Part of a small language model's weights.
Size: MLP 3072 tanh GELU, vocabulary 15351.
MLP neurons of a small language model. Each row is named by its layer, matrix (up: input weights; down: output weights) and neuron, and shows model dimensions 640-767. Each number is 50 + 10 x the weight over its row's rms, rounded and kept within 0 to 99.
After each neuron's rows, "fires on" lists the tokens most often at its 100 highest values on Wikipedia text that the model never trained on.

L2.up2964:50 20 37 47 29 40 54 37 62 41 61 63 61 43 61 57 28 43 58 63 45 71 53 53 52 56 40 51 58 51 61 46 36 72 52 58 66 48 44 64 35 40 47 58 51 60 56 52 64 42 50 62 52 46 52 49 54 67 78 52 44 52 47 50 64 60 62 56 48 55 53 44 50 53 54 61 39 63 42 57 24 54 61 36 49 36 38 46 42 54 55 64 44 49 61 48 37 56 53 66 48 42 35 67 48 67 55 41 53 51 48 46 49 43 53 39 35 59 59 45 48 55 59 65 57 40 34 37
L2.down2964:59 59 49 55 62 53 62 57 53 66 53 63 46 53 60 69 39 35 33 61 52 52 34 53 57 52 34 43 45 63 56 35 50 50 41 54 47 27 59 45 65 66 46 60 32 54 30 50 55 54 58 47 29 48 64 64 66 50 55 39 65 43 58 41 42 53 47 54 62 45 58 48 56 70 59 38 32 63 43 44 27 60 46 58 69 37 72 41 45 53 55 33 48 48 63 58 60 30 31 48 42 57 49 55 58 42 67 55 49 29 47 58 29 42 63 47 53 53 65 45 48 36 42 35 47 53 49 61
fires on: " Tour", " Che", " che", " sold", " performed", " truck"

L2.up2982:43 47 33 51 46 53 47 48 59 30 50 46 33 41 53 36 58 55 62 60 55 48 47 44 52 50 41 54 48 47 45 32 39 34 63 51 48 51 51 64 45 35 58 50 42 58 36 69 28 48 61 42 45 36 55 33 20 44 59 52 42 54 43 65 47 58 54 47 42 42 37 46 46 49 42 58 41 53 67 58 36 47 66 52 39 49 40 44 60 47 56 54 39 31 43 66 58 44 52 50 55 51 56 63 51 43 50 47 58 55 37 65 56 42 39 47 57 34 59 58 36 36 55 67 58 70 60 52
L2.down2982:65 61 65 36 40 53 40 57 49 48 66 53 57 57 53 51 68 63 45 43 31 53 40 44 49 45 38 35 60 48 43 54 57 61 65 43 51 47 51 23 41 49 40 52 43 39 43 22 67 38 56 47 38 42 42 59 25 46 45 40 55 50 66 48 46 42 55 48 41 57 52 41 54 51 59 57 47 75 59 57 69 58 49 31 33 65 49 46 35 37 52 52 47 49 61 42 46 67 58 54 55 47 44 36 40 39 30 52 61 43 44 68 59 54 54 54 54 42 66 49 60 53 38 38 48 63 50 49
fires on: " said", " that", " There", " Notes", "ay,", " later,"

L2.up515:53 57 48 44 56 54 51 55 64 57 35 55 57 55 57 43 59 45 53 47 56 49 51 54 45 46 51 59 67 46 58 66 47 57 60 41 41 37 71 58 45 56 56 23 56 59 37 53 52 53 40 55 32 70 59 57 27 56 50 62 50 44 56 55 62 61 57 38 66 40 43 45 48 43 36 55 52 49 55 56 43 39 36 40 44 59 60 52 22 50 69 74 56 68 51 32 36 62 54 51 51 46 74 46 42 64 43 48 52 48 40 52 69 43 60 65 28 52 48 55 57 52 41 48 62 45 42 67
L2.down515:51 49 51 62 59 44 52 26 41 51 50 58 48 44 54 69 49 52 59 50 50 50 53 36 59 45 63 36 38 50 51 45 66 60 48 47 52 52 40 52 60 59 48 26 50 40 61 55 52 55 47 52 56 36 66 54 55 70 56 58 46 43 64 48 52 51 48 54 57 47 41 69 37 54 49 61 51 49 48 53 63 54 26 48 52 48 35 39 51 63 46 45 38 46 50 51 21 45 63 56 44 65 42 38 67 62 59 39 45 48 69 48 51 47 35 54 56 50 35 38 44 48 70 43 37 50 35 52
fires on: "-", "-th", "-st"

L2.up1612:50 45 60 56 61 54 46 48 46 50 34 59 44 40 43 55 34 42 69 45 50 49 52 65 43 37 43 45 43 70 51 58 52 36 36 48 47 60 51 54 48 47 70 54 59 53 46 47 35 62 42 59 44 47 41 58 53 50 56 54 47 63 56 45 55 39 57 55 32 47 50 48 47 40 73 73 53 56 32 63 46 46 51 53 51 64 62 52 48 32 46 51 43 38 41 60 49 54 43 38 54 53 43 62 43 37 49 62 61 55 49 51 43 49 29 32 54 49 59 42 43 58 58 56 52 60 46 57
L2.down1612:42 43 53 53 59 51 55 53 51 38 58 51 40 54 61 45 40 68 71 69 61 35 61 48 44 67 38 63 37 61 46 57 45 50 38 63 51 38 49 56 31 46 35 44 64 56 40 63 53 29 51 62 41 52 57 34 47 52 44 49 54 56 40 54 42 58 37 44 72 51 35 51 37 53 37 39 48 65 39 53 61 46 59 41 46 52 51 40 57 41 51 39 48 65 40 46 52 51 62 62 43 39 63 56 60 59 52 49 43 51 52 46 58 54 61 40 35 71 64 52 38 64 28 38 32 48 45 48
fires on: "in", " San", " Tel", " Sch", " van", " Berg"

L2.up790:46 48 56 46 67 47 48 61 43 59 53 33 62 51 35 57 51 57 57 60 55 44 53 40 38 47 36 50 43 44 47 53 37 59 43 52 42 50 52 29 50 47 51 46 46 63 52 65 61 67 50 50 56 56 59 44 43 38 39 48 57 42 64 60 61 41 50 24 58 50 39 42 38 63 45 66 67 50 38 41 53 68 59 50 62 56 35 63 57 76 55 57 60 64 54 56 53 41 29 53 51 52 52 34 72 56 40 48 32 58 42 54 39 52 70 48 40 39 42 49 68 53 34 63 55 49 43 38
L2.down790:27 48 50 59 31 67 48 49 63 32 63 62 36 49 40 49 66 33 29 57 53 50 47 50 53 57 61 66 66 57 45 41 59 74 74 58 65 46 47 48 64 53 34 45 58 47 49 51 61 56 66 62 42 52 42 40 40 65 61 54 68 50 33 46 43 61 58 64 61 61 50 37 64 47 56 54 35 34 54 46 39 40 50 44 47 59 46 51 49 28 32 47 54 52 51 56 33 40 56 50 55 43 64 61 40 39 54 35 44 42 48 64 52 46 50 54 50 57 50 45 52 61 32 54 27 54 49 60
fires on: " Al", " MS", " Ale", " National", " subject", " head"

L2.up931:56 51 48 69 55 35 25 55 23 54 39 56 50 42 50 56 47 52 48 57 64 23 50 70 57 44 46 38 63 67 57 58 64 46 53 46 42 63 63 49 52 60 41 28 35 62 59 41 54 46 46 50 39 57 59 41 39 50 56 59 57 22 57 51 39 70 33 55 59 55 55 53 43 46 36 69 50 35 26 50 45 53 50 42 54 49 61 53 60 52 53 55 49 63 38 45 47 31 32 41 63 50 81 45 44 42 62 43 61 47 52 53 57 42 50 37 40 53 47 44 43 67 49 44 48 44 49 52
L2.down931:56 63 71 44 36 39 62 46 46 48 53 53 51 56 47 29 43 49 67 31 48 54 58 43 42 59 45 49 67 33 56 66 60 53 57 77 50 54 67 48 57 61 57 60 42 51 63 41 53 53 56 57 28 40 43 63 35 38 43 51 63 43 55 36 54 34 67 56 44 63 37 47 52 39 42 53 51 68 43 48 44 53 37 56 17 54 65 65 62 48 52 41 46 38 49 54 33 46 67 55 44 56 55 53 37 51 56 59 61 72 38 42 47 43 39 48 40 45 30 50 71 55 75 45 42 42 52 73
fires on: " Red", " by", " (R", "st", "r", "-R"

L2.up1469:53 57 51 40 34 69 55 54 59 53 49 45 52 47 37 45 48 45 43 61 36 47 61 44 42 56 57 69 49 52 63 50 56 43 46 47 40 52 50 57 53 51 63 49 57 69 53 41 55 56 45 57 44 54 61 53 53 45 59 66 46 58 73 47 57 52 45 36 44 41 65 52 37 53 47 44 45 51 50 40 26 55 71 39 42 55 60 40 39 42 46 57 62 33 52 67 59 56 55 33 50 46 39 59 56 62 32 43 53 49 46 54 51 54 59 48 59 62 41 50 59 59 39 57 53 68 52 49
L2.down1469:35 68 67 56 55 29 43 39 47 42 70 49 48 50 45 56 29 61 23 37 57 49 56 43 58 55 43 49 45 32 51 37 46 58 38 50 51 44 48 57 60 44 48 56 50 45 57 48 62 52 48 44 63 49 47 67 20 50 54 48 52 39 55 30 60 49 63 64 48 42 51 53 49 54 65 32 59 39 55 57 58 49 59 49 34 61 48 57 46 58 62 45 56 41 53 46 63 35 49 51 48 68 50 55 67 38 66 32 59 53 42 36 62 55 56 58 50 34 43 58 57 53 46 44 51 50 46 48
fires on: " part", " one", "er", " west", " wing"

L2.up2921:45 49 51 46 66 56 45 53 55 59 41 53 50 52 46 30 51 43 63 60 59 41 49 48 34 39 52 55 48 69 61 51 46 45 59 51 50 33 61 50 51 35 54 35 31 43 63 57 44 62 48 60 54 38 46 49 51 46 51 49 65 49 63 44 41 57 46 66 46 57 61 47 51 39 53 46 52 52 58 48 49 49 60 40 53 62 55 51 38 51 44 49 39 55 38 50 56 48 50 59 33 61 51 63 36 47 47 55 47 48 37 57 58 41 43 42 56 57 60 53 61 55 52 42 59 63 53 59
L2.down2921:36 41 50 47 59 41 63 32 70 46 53 51 53 54 43 58 48 55 44 44 58 40 52 83 24 52 56 39 47 45 52 50 55 57 39 61 57 33 58 62 33 51 52 58 51 48 61 65 63 49 59 54 38 55 53 48 56 49 64 55 51 51 48 52 47 70 65 57 47 30 42 58 47 59 37 43 42 47 31 55 62 43 51 81 65 32 68 40 59 36 59 63 50 62 49 57 37 42 34 57 43 32 51 48 70 49 63 55 52 40 55 47 31 60 62 48 38 47 48 50 32 59 51 36 49 45 47 47
fires on: " if", " than", " von", " when", "men", "ind"

L2.up1737:34 48 40 59 47 60 52 50 36 57 42 53 58 68 42 52 46 39 40 57 42 48 56 57 55 54 52 59 52 44 57 60 44 62 41 27 55 51 54 59 39 56 49 21 58 55 50 56 65 51 60 48 45 53 37 49 54 62 56 70 41 65 53 63 48 71 58 53 47 44 56 31 50 43 27 57 35 49 37 66 38 64 71 59 55 56 46 37 60 41 41 40 43 58 41 49 44 46 69 73 41 60 47 46 47 29 48 46 52 57 50 57 53 45 49 58 43 50 38 60 49 56 40 53 56 51 50 46
L2.down1737:60 59 57 40 78 64 47 39 33 58 55 44 55 49 56 34 39 55 49 39 50 42 42 50 53 55 46 46 49 42 42 53 55 61 62 61 55 35 49 40 45 54 59 41 45 43 53 55 52 38 47 55 51 54 53 61 46 49 47 45 61 69 77 34 38 50 46 75 50 67 47 52 29 47 54 46 65 54 52 50 53 46 54 32 62 35 38 45 40 55 46 58 57 62 49 54 39 55 43 40 52 52 45 33 57 47 52 67 54 52 38 57 51 47 52 49 46 29 41 46 43 35 68 45 42 46 66 65
fires on: "re", " re", " won", " bought", " trans"

L2.up2320:46 63 42 45 54 59 51 52 48 47 52 70 45 21 50 38 56 52 42 59 54 40 45 65 56 50 56 52 65 48 38 68 40 42 38 44 49 48 61 57 43 47 71 43 50 59 44 58 65 60 56 48 51 70 55 41 52 64 74 36 45 61 56 47 48 40 41 32 41 61 47 55 53 69 44 53 48 63 58 34 53 66 59 35 49 45 30 58 37 52 67 73 36 49 51 36 41 58 57 45 43 48 43 48 37 35 32 63 63 58 52 44 56 67 45 47 53 48 49 50 61 63 67 45 53 41 47 65
L2.down2320:32 59 55 39 58 61 40 39 48 41 55 34 51 57 49 63 51 61 40 60 62 20 46 55 41 51 54 46 42 24 68 53 45 52 46 37 50 68 53 48 59 33 44 56 48 49 51 44 51 24 47 51 57 59 47 50 55 66 54 55 43 68 60 46 51 45 39 49 49 39 59 59 50 50 53 36 66 48 52 51 57 48 55 50 50 46 60 50 40 44 44 32 51 39 37 29 44 54 56 67 53 59 50 50 52 42 77 62 40 48 54 63 45 29 50 37 53 50 42 46 57 56 50 48 42 52 54 55
fires on: "\n", " “", "3)", "J", "-", " sign"

L2.up2174:70 32 39 55 47 49 43 33 61 58 48 53 69 42 53 56 31 46 52 68 47 54 49 48 44 64 62 50 46 53 43 52 49 42 53 37 60 51 54 37 37 65 48 46 32 61 74 46 68 61 50 63 74 47 42 54 55 64 61 46 56 61 51 43 51 33 37 63 55 33 48 46 55 42 42 72 55 62 63 68 63 46 44 49 52 40 49 45 43 52 39 39 41 47 58 51 59 44 46 59 47 46 50 55 63 40 43 46 47 57 41 49 52 47 53 62 56 55 44 48 52 60 75 58 61 55 48 44
L2.down2174:48 47 49 37 48 53 43 56 57 40 49 54 56 46 43 42 36 50 49 40 50 46 46 46 48 45 54 29 53 49 64 18 60 38 48 48 41 48 47 49 58 41 55 49 64 50 52 46 42 53 34 50 30 57 30 40 41 55 51 48 50 52 58 33 53 58 72 71 48 35 50 54 37 67 56 61 39 38 39 37 45 26 45 28 48 58 69 43 41 50 63 59 68 38 60 21 36 45 56 59 29 33 55 58 54 56 36 64 43 56 46 61 66 43 68 43 57 65 58 45 51 34 50 49 56 26 57 49
fires on: "\"", "yl", "”", "$", "ic"

L2.up2491:33 46 49 45 47 44 55 42 51 41 57 56 64 57 46 47 58 62 64 57 44 62 47 33 52 55 54 49 33 49 71 35 55 35 55 39 51 56 40 50 44 41 59 51 67 63 42 39 45 49 48 58 64 55 49 40 61 58 49 56 56 42 64 43 50 53 59 52 56 46 43 67 43 48 38 44 37 51 62 44 53 40 46 46 52 47 48 45 44 60 47 55 49 44 54 39 41 53 40 65 45 52 46 37 61 40 49 67 36 59 51 46 48 44 51 39 56 34 68 50 43 70 54 71 42 81 38 58
L2.down2491:31 45 55 54 39 37 60 59 51 40 56 38 49 55 68 49 46 55 56 54 40 54 45 43 28 58 43 59 46 38 62 63 40 75 38 40 38 53 76 42 48 48 46 59 53 42 32 47 56 73 41 39 47 44 45 48 59 44 58 41 46 55 35 72 60 47 39 47 45 61 51 50 67 51 45 38 46 68 66 60 46 40 56 63 68 36 43 53 42 50 33 46 47 47 56 63 56 62 57 65 46 60 60 42 59 49 52 57 44 45 52 41 29 62 58 44 55 74 43 47 73 56 47 48 66 47 39 58
fires on: " of", " Tennessee", " Anth", " Best", " Ey", " Outstanding"